{"n_layer": 16, "n_head": 7, "norm": "rmsnorm", "norm_place": "pre", "tie_embeddings": true, "decay_fraction": 1.0, "train_tokens": 355500000, "steps": 5425, "dataset": "wikipedia_en"}
MLP neurons of a small language model. Each row is named by its layer, matrix (gate and up: input weights; down: output weights) and neuron, and shows model dimensions 160-287. Each number is 500 + 50 x the weight over its row's rms, rounded and kept within 0 to 999. Numbers have three digits each. A neuron's up and down rows have the sign that makes its largest values positive.
Before each neuron's rows, "fires on" lists the tokens most often at its 100 highest values on Wikipedia text that the model never trained on.

fires on: "–"
L2.gate472:502425415512516504465500568426500564447576539481452532502531507384521404458500476488479471535583473460456483497547560457433483524426544587533410454492485528509525526433591458464573545521627576581477477554506494330561408505536455576575553544540533459537475446459498448521427538571461586547435532569521476485501499456561481497453403511545487549478495518529527608495533417414589473483526
L2.up472:487537531546548318456436468541533581513479531525544497551499498455481519467673493528516452461479519442544419524475530409368480519548482416488462518579471538415488613517425515538457482472549424570586508498385523481542504500546605500417582525508421477393490428553491453505465532507586512534489496489499466554530485484554488476565405433481532578478536519487438367498409454426480569446356
L2.down472:623471581519453633549440480508494613613384415422544525487504590487553447532550498527551556537515478457493481409549525444473570493518524469488491447463425487507508545606540520520517499544466458483475484551500513461476485517537486568519569449505551505539557568474475437533495493509566545494459424470460561441444524472534489478511418519466503562556565584539577487464407473551561567495484

fires on: "in "
L2.gate1006:455492512579434568495515549631497557510476515606429481514497474454560523521540550546442484592576439535525447463441478506444478522498514458498505563517485454524521438493479498494562597596567493416471451509486542551507631516496519514527540475512472498514580502475576407538551557403585505406447442531465543471546471515408568424483564513437508469462510462494602462505451543411542513492498
L2.up1006:440451446539436428521497483613530538513477504534545478511522427456611487515526563482480530559431450542547497477470446496487502551517491484519436529495503515462481517420518517487519536471436460502429512467558550550555477496476474531563550510539459416506525623656535477539551486371492490427456554516464475453603625511524529332456482476591421434403566545526483568557496523507567524526490
L2.down1006:503460547436490512490415563504518536510502513541523489511490484622541494521450569539425518440386437535463470515450476602504417574468459469545584549491428484575458474576471473503536381532488453475543560480553464467480456535503473427463493440518532417550466449466513479468478510468520489453560528503559549590507502446566538378449504601550555483521480478604589513528501458515533477438382

fires on: ", ", "and "
L2.gate650:591471418388506537588517539547542520519383511487483527560399489527446476513517478429470603428452550466539477510438443572539522527512478531443485467431447481472471541477451659402605491556559564506552520463477454552462459568512495468479569480441533413481511560499545484490511554503499479512456415494546456514402614535592461521497527615521454405498592523472500484500582504529542560462559
L2.up650:495499484475477500543547511493470456507321543496432536587356425491389472474523477504522645427464553474549480477523517545573495528514525562443470521503500490479511547515521581519594504533529494480479564485512512596446415532474509451485523535432475485518483585371560477535548517492558426481493441479585521478453590561616513464475545550495427419520583525459508408510532534565486566489430
L2.down650:543441517448426472474574499485505501505475493469509481492442398476434491467495437478498619498510444478511523488566538504488391523450535477543440541541437506420546519508553499525564409558550453557558405534492496496339537530498489520554502522439411483535469513446550543538650557490517541476543542426474576466422519499541519540568546569496503474540507424555537381484453534536516445472387

fires on: "+", "+ ", "dial"
L2.gate393:432466521608450450527494557529551577535605491520496458593527527568474485516509398530537490493567507477475602564447499546453500534492471516525503494492575556588514496531549543504618491568487512567495549492527538573462462515511478505443518566557479380429453439447537504543434522512522572492487542481465539558535451519518473420435552551513505538498482347540587434427570581463470534515492
L2.up393:414518559616425464520521476490454524432471575516534459546546499518428419564539428543372492505459432525540529531490530402477512494493458477491527494498469484470540543458487409510370556450393487559472545515511494530465542509492415488497461506586448453462507456509480596567515471445435535515406499490519476465450492513450494552509444531567518527430587433516390432474535463512501567572420
L2.down393:467451541434473489432445435424540487445489531560444402442494484439474397532526541557447499542486426487522529447500532407488501480526462492428628528476549442515582582508493474572423493541449459465482538519468466419417559450470450469527445407553503539465566512472494516579570500533463476530441530514546513439449426472425484508446533598472549503446493509423529516569389444526465553511404

fires on: "contr", "comm", "assist", "cost", "ames", "resp"
L2.gate601:404473486495536548402509567503634462402489406505437512582518471520506504451559548468528484438505465451579555578381445431497524466442603499488417549445494560524531495598438493501459421574487470499484492487517475501505431522517479578524505479523507479514417479504523544508401577568550410511454506470536497588512561619505497476530526515438401422501509556544561484485486476544491424519515
L2.up601:480431501445598478528533432442552429455494461475506447465500534548543584501556525439507491490518470547543554531439488527428401496501593505419596439451537527464458496571430510522560448527480585462450502511546510538497529428533513554509453419452474466527478483489591574594434486425503519475454548510551501412518562514414532511485591450479538438499424517510553581543475453537469419524553
L2.down601:468503472549523518429530478484564436581529473447492518462524472516542491500558441497472430386603533503515570561418507532531454564528534440549556565592478554471458483454458472486470444536517461499391527504526417482469373466434491533419497576489479466397469606452489586565517535457546473521472444552505497480378600492524463556630569565489494485490506488508459514472448548510430489589477

fires on: "in ", "In "
L2.gate548:517481556511493444382542446498559461506530499528566478372429579489465483484525548527523529487489473474447542513504566468452504532351502496620479562402496512593499526519397584612450590523548509518435482434483424498592536497480345485507490467461411449482461496475645451483514536560525493418556499513535443482454542533518512458512401583455521495545427554611537448544514546474444502523509
L2.up548:501490460539561536484587517502583527544591423532487487508440534455481551453490500437437494549441454513477540499468451560376573490453471522624519543607478379538467511570519534506462504477535596626433492478458593554601555490539421540539485538464489470457507510470534478468509521586501537508461496477463474422518516526546514489467500525561409418501572587457495547625463517551499481501472
L2.down548:538498521487559560469435453558534536478538496517472483571369421562552493561516527569473432477520506489451516551529508456485528549439424523595438481516473445489456601586517432450508494547492486525428529371442499462543460476482538479467491453469470424557418400519595479461496518470517486520455485418493558485473420449503516470509545594532487425416500505566582450535511460507491554455424

fires on: "19", "24", "26", "(", "27", "17"
L10.gate160:426421438499553547451421480428431568483363522455480531434511544502518524465413499505544560432527470482432604464505556548535475493464466567500507496492421570474527466446546556536478512493587442565547465497528511556501411530431497475511555477512471449495524410465446558451514486641428456444559546518504544471511496519438593528573562486497512520543499421508515548499444470416470389574608
L10.up160:563493489393490545474460397503442468524509547450572536568522547526546495502566438477467558501549515513394557484437496477504462493414473561478500420495543541498429416407531601527580505469428517538574448513557508560497472486477518530614507518599524556518493610429503588467537448532477520465529509483482514387492505438469439576578493520512513454482527433483553493502441488571483552528468
L10.down160:528452486422441497490517512536545522447562465427573534490574549566472603462358428333502585495518535504480486446476430493433500475535533494496415506536475538509430525511564517494447538370457491498478412483594553465516433528413523485529450504576528429585504433457454559511556467411568433522524557403467561414517551507514473558532468515464535546550513462563524477545476439471469560492498

fires on: "or", "under "
L2.gate831:463453511530432524470550505555544654548557523494467538513520543492499510510436502517396513563445498511428509493585487495470539518562475412522554502480576543442556445547519500472465520484403518498476497520530562624490543522490428507544490505535522523534419503455554519494580549574479482502523456518480468617431499454560521542450488596481457584426523542548499572509453405517496407597516
L2.up831:461450553511519524512575494537514415483548435547592464467542511467487463532561421455485471482481481577444417441596429422542529530503535515545655629508482465516514461481521433458557492515516483527470544494525399485441531515468481470434525479500522532463485555513478553652438446497525441550575603359507463498421420440541594440455465545549533593499472453430393395535503519463478568459537
L2.down831:528498545473574518586627537483525453406485443623511454552478472546475474469465479546462432493551519581479377514531494536526491493495552534417579555539482420506488474486514440430536449502483474421582519515527539453462518492528549562582516469468472492456449515525593544524410462441530548517516529536456537484429447549457548449496523516531554566571439442498554501473490409386585541427494

fires on: ", ", "in ", ": "
L5.gate1083:537521513426505522523515480556495436507430515500533534520505524360470531487538553509475547559430485484529537518507443536511417493552494560534549538443513546555295420430479555434477491438546514576494492408550549525518460520422503482497470497446497548423459580524513458403475504476468509429444557459450486508486532470498498493505602509545378517592440605496536541517475486512497534506483
L5.up1083:510497495520453467556474472537629474510573597498511588470487525411491443487496548487581398466532522469472537528478474535485517475551507456583446486433528567540419449518553442480447450464524525530591592438534435584483547528497461454527451495556539509403556601489642508471499433459530437441518470457523537517424566553534435505436484570525437377509490614522488486484433515486503467503529
L5.down1083:584432517448436498574522503538536438537528563457506459480397415477527433545508527453498605433528449438461430511481586447505448560452551583484503464456399543483519526447454531419395469489544434530587429509452479514553562446570456421536559396541436443545496558525538571489588533513532532432510588597529488485490478551499557560519539534420504537488445554510568443504453553533516425447481

fires on: "ad", "v", "iv", "ri", "–"
L10.gate101:493515519478482577396590513506410508531434573580452500523545448454569504401548553457490579513588477529528412584507516446536408481466501540518459487487515448449514508474565569526539519533602536541474481569496485443471450471496528497469498537534468458514602449576558403485532560485433509522419440504577469453541428443435399456454523465491381391494583479523574559500477501503405483545513
L10.up101:417533475471605518401468469509552499560444621580477465493532478535449515388504493550506612558541506491471439529487502672385505483592522521458432539532464450452480534555584441507510517551469454527539504658534408512493480465520450530565529427593514544447429418610507527540501559476479481544497569483478510422544490534497450391543467592528448574428554540451440464463517542470542510455506
L10.down101:506491439440464548506475567492396538455445472432525542481652528478527501441606480529442505432453519525526486554516600530515471544413509450485473425544449485541428524473481498474485508489606520442533570454385518500434394403464603521558493538506489522476514552541462358576514547503477463451494411576525543452403546415490493566490511550595476471489562494546436542490426490466415468533504

fires on: "would ", "+"
L2.gate470:490498537531437531481523471510458527539536535513491465499476486532452473469509567427549511564539493592576539505480542556487391503615480523562471414446531409507482523462455536550480476580489524435405363567483491509464590474540464437492538546545517434393375454389425451531518473588494453561498527427432441544502410487547485534561534637578464534546503478600458444513534572555406485543450
L2.up470:577511537520591406435564513534484551537454555505556511475480507410520504509487469483551534513546440635574549480508571568501440505458475496456551546563542473558473457587533483528419510512449470549593538481512466484482523510494448415473471500629432450547593584540471563578489535486485567503508504490565469472417516486424524537492478409492487541504569517503496456457565435475531466461478
L2.down470:461547474424562426429549537496487556518445492508540500517551441443441443484480475518516527526480484552533434526456513561522456538538487449519612460444451441543460488561488490415470484519460531519463408484493579482499581494459376553482499507559513447512506530434430537520446501416553537541378431504549574491472479503560455505460526437453474511449489513462574578487449451563543508489426

fires on: "and ", ", "
L7.gate213:522442521523569462500449518452501569545494508522531538471457498469455548559455436546516490437526537457447514541434415420456596425472532610468454422409466531557407538407484527466431411473514560517593447465487470501460464455466466516461554528436545500482550606493494432450503533544541412455467455529389437517322501544522464506460583489453412475555488515524468549549598551552512473506481
L7.up213:336578597456526459501491415464533475506416570415542495470360491520446547452433489445462451424524480446503578539433488504499453553512434406538475475506500482641429481532463608554460500437596501510487484494658537559495493505500544402448416494559437588507477522481521453504558508512519436582431507494533597489412563491538556496480530485484480483551493514452447461470502507517443439605542
L7.down213:517497480644513465538452489597506413463456433495536471509480418500447584617461436600455592453446507458438523534502475452502478544480478556478395543483418559554429539478564475445488446483517503494549431530437516494475547561456507434488527542371450453618513523475503457520531487503479529453512520527516497509376496486508545498561402515511585537455477549478543521475598519435483509500481

fires on: "un", "+", "-", "Un", "| ", "Men"
L13.gate461:549523431515467570433578528579468496578554525502511496490496549548500517484469459500461475503490450540447502549521508474568506496530391464439560502448437495431470417511508543488520432464420519497555454520451456465395518495597381553477442443584463424521494601443525538492528521587470417501599566492485529565516492538495528536459438508581494525528499471600548481467548521557397519384478
L13.up461:584576465509505513483461546491443534494536537433589590428471529405436497622449482474569500504483596601523478513508569427458437531413451524519585346480556528431444508461620478429587503493531434438485469527479519375448501525497458587544566424602455468542553465452471515546527489459496537497517475513437530514496444514381498507459602428515511499551486500553592483528429444508521574525480
L13.down461:553570432524443468573499544475532544546469496486556522485387487475463527482568417427494452494568553479443475469450472474548523542478529528448518465576528452475419474456589508415569544553510451536544540592480515479524534461514449477563468452623583425530521476461489357469495341515598472521446507505508489389506481484438548537484503467535493455556508542496515524522464463591531550410465

fires on: "that ", "qu", "when ", "the ", "De", "\n"
L7.gate554:470482509509545625519447426426451546515486473383484506525561398592440503470507580458586530493500376413525508412529553361488525533536452439534490464437404513483517444456456506494435532539439548432393598541519508545504516540447482498464580472465496417526520457449466502534458558562508487537575487554577524568498517482457514549425501498469543518535442457519545616487534550500497488463487
L7.up554:515433482441470570544463444447479528525451617520497561452497467486501473579509473445491459496564482557565473590459526512473414469523517527528557475512446483465495516440489526486566426473462555526404516525455439508476484508485463587515503433419491566455466506576526505537504486502418510464616479453544649410485509534553542520495546475541464523456433434498439511537540439615449407523439
L7.down554:490402597544539574492431555445465435498557493529548540448448522565441434410481521483512550494515436458547500481513412473520476524502551454510475503523496487507508332372523537500459461516488544559527490582495550456459555407483446477415532479533531497516528568477450486531382502533436481550440549498536549433451505510512453530511427448399522446479531469598526515459536425460544539521372

fires on: "in ", "from ", "since ", "Since ", "ward ", "of "
L2.gate1084:555439506411471526516546435578470521515502615495476505549497499502446490580511578528461516643531470585502499470600567519445595530525409501558499469508512438565501452531505536444564549573522456414575551507534475438499582492584584504512492446511380582578492464606572498444521444458560587429517481583454564520486526534509457444562616478475529480452539511518502453474511598458488533539485
L2.up1084:555505511554496467528577446589539455513561564454418550507537508539479538449456558522496579601482501536493488498538548481384546601590426536551448499483554477483493353474560523500563500506597465432656501552508517475451444415443603544437568469459501517466513527598507470485456505492464514510407523484407557513454574543461466471555522526453473517507420491469510399508509522524476543533496
L2.down1084:535472542551482488464516532512492457463493420539548457536430347512514490501502605481601544523564434553472500559416542531479491591489422529534517488495488473568540490559536441568579526472538474514518487407507496539559433480564542530559530468496456552489459489506512462539519503539499612501473550503524530521525458471454451417588413465461481458525448492575538377535543507481578557413431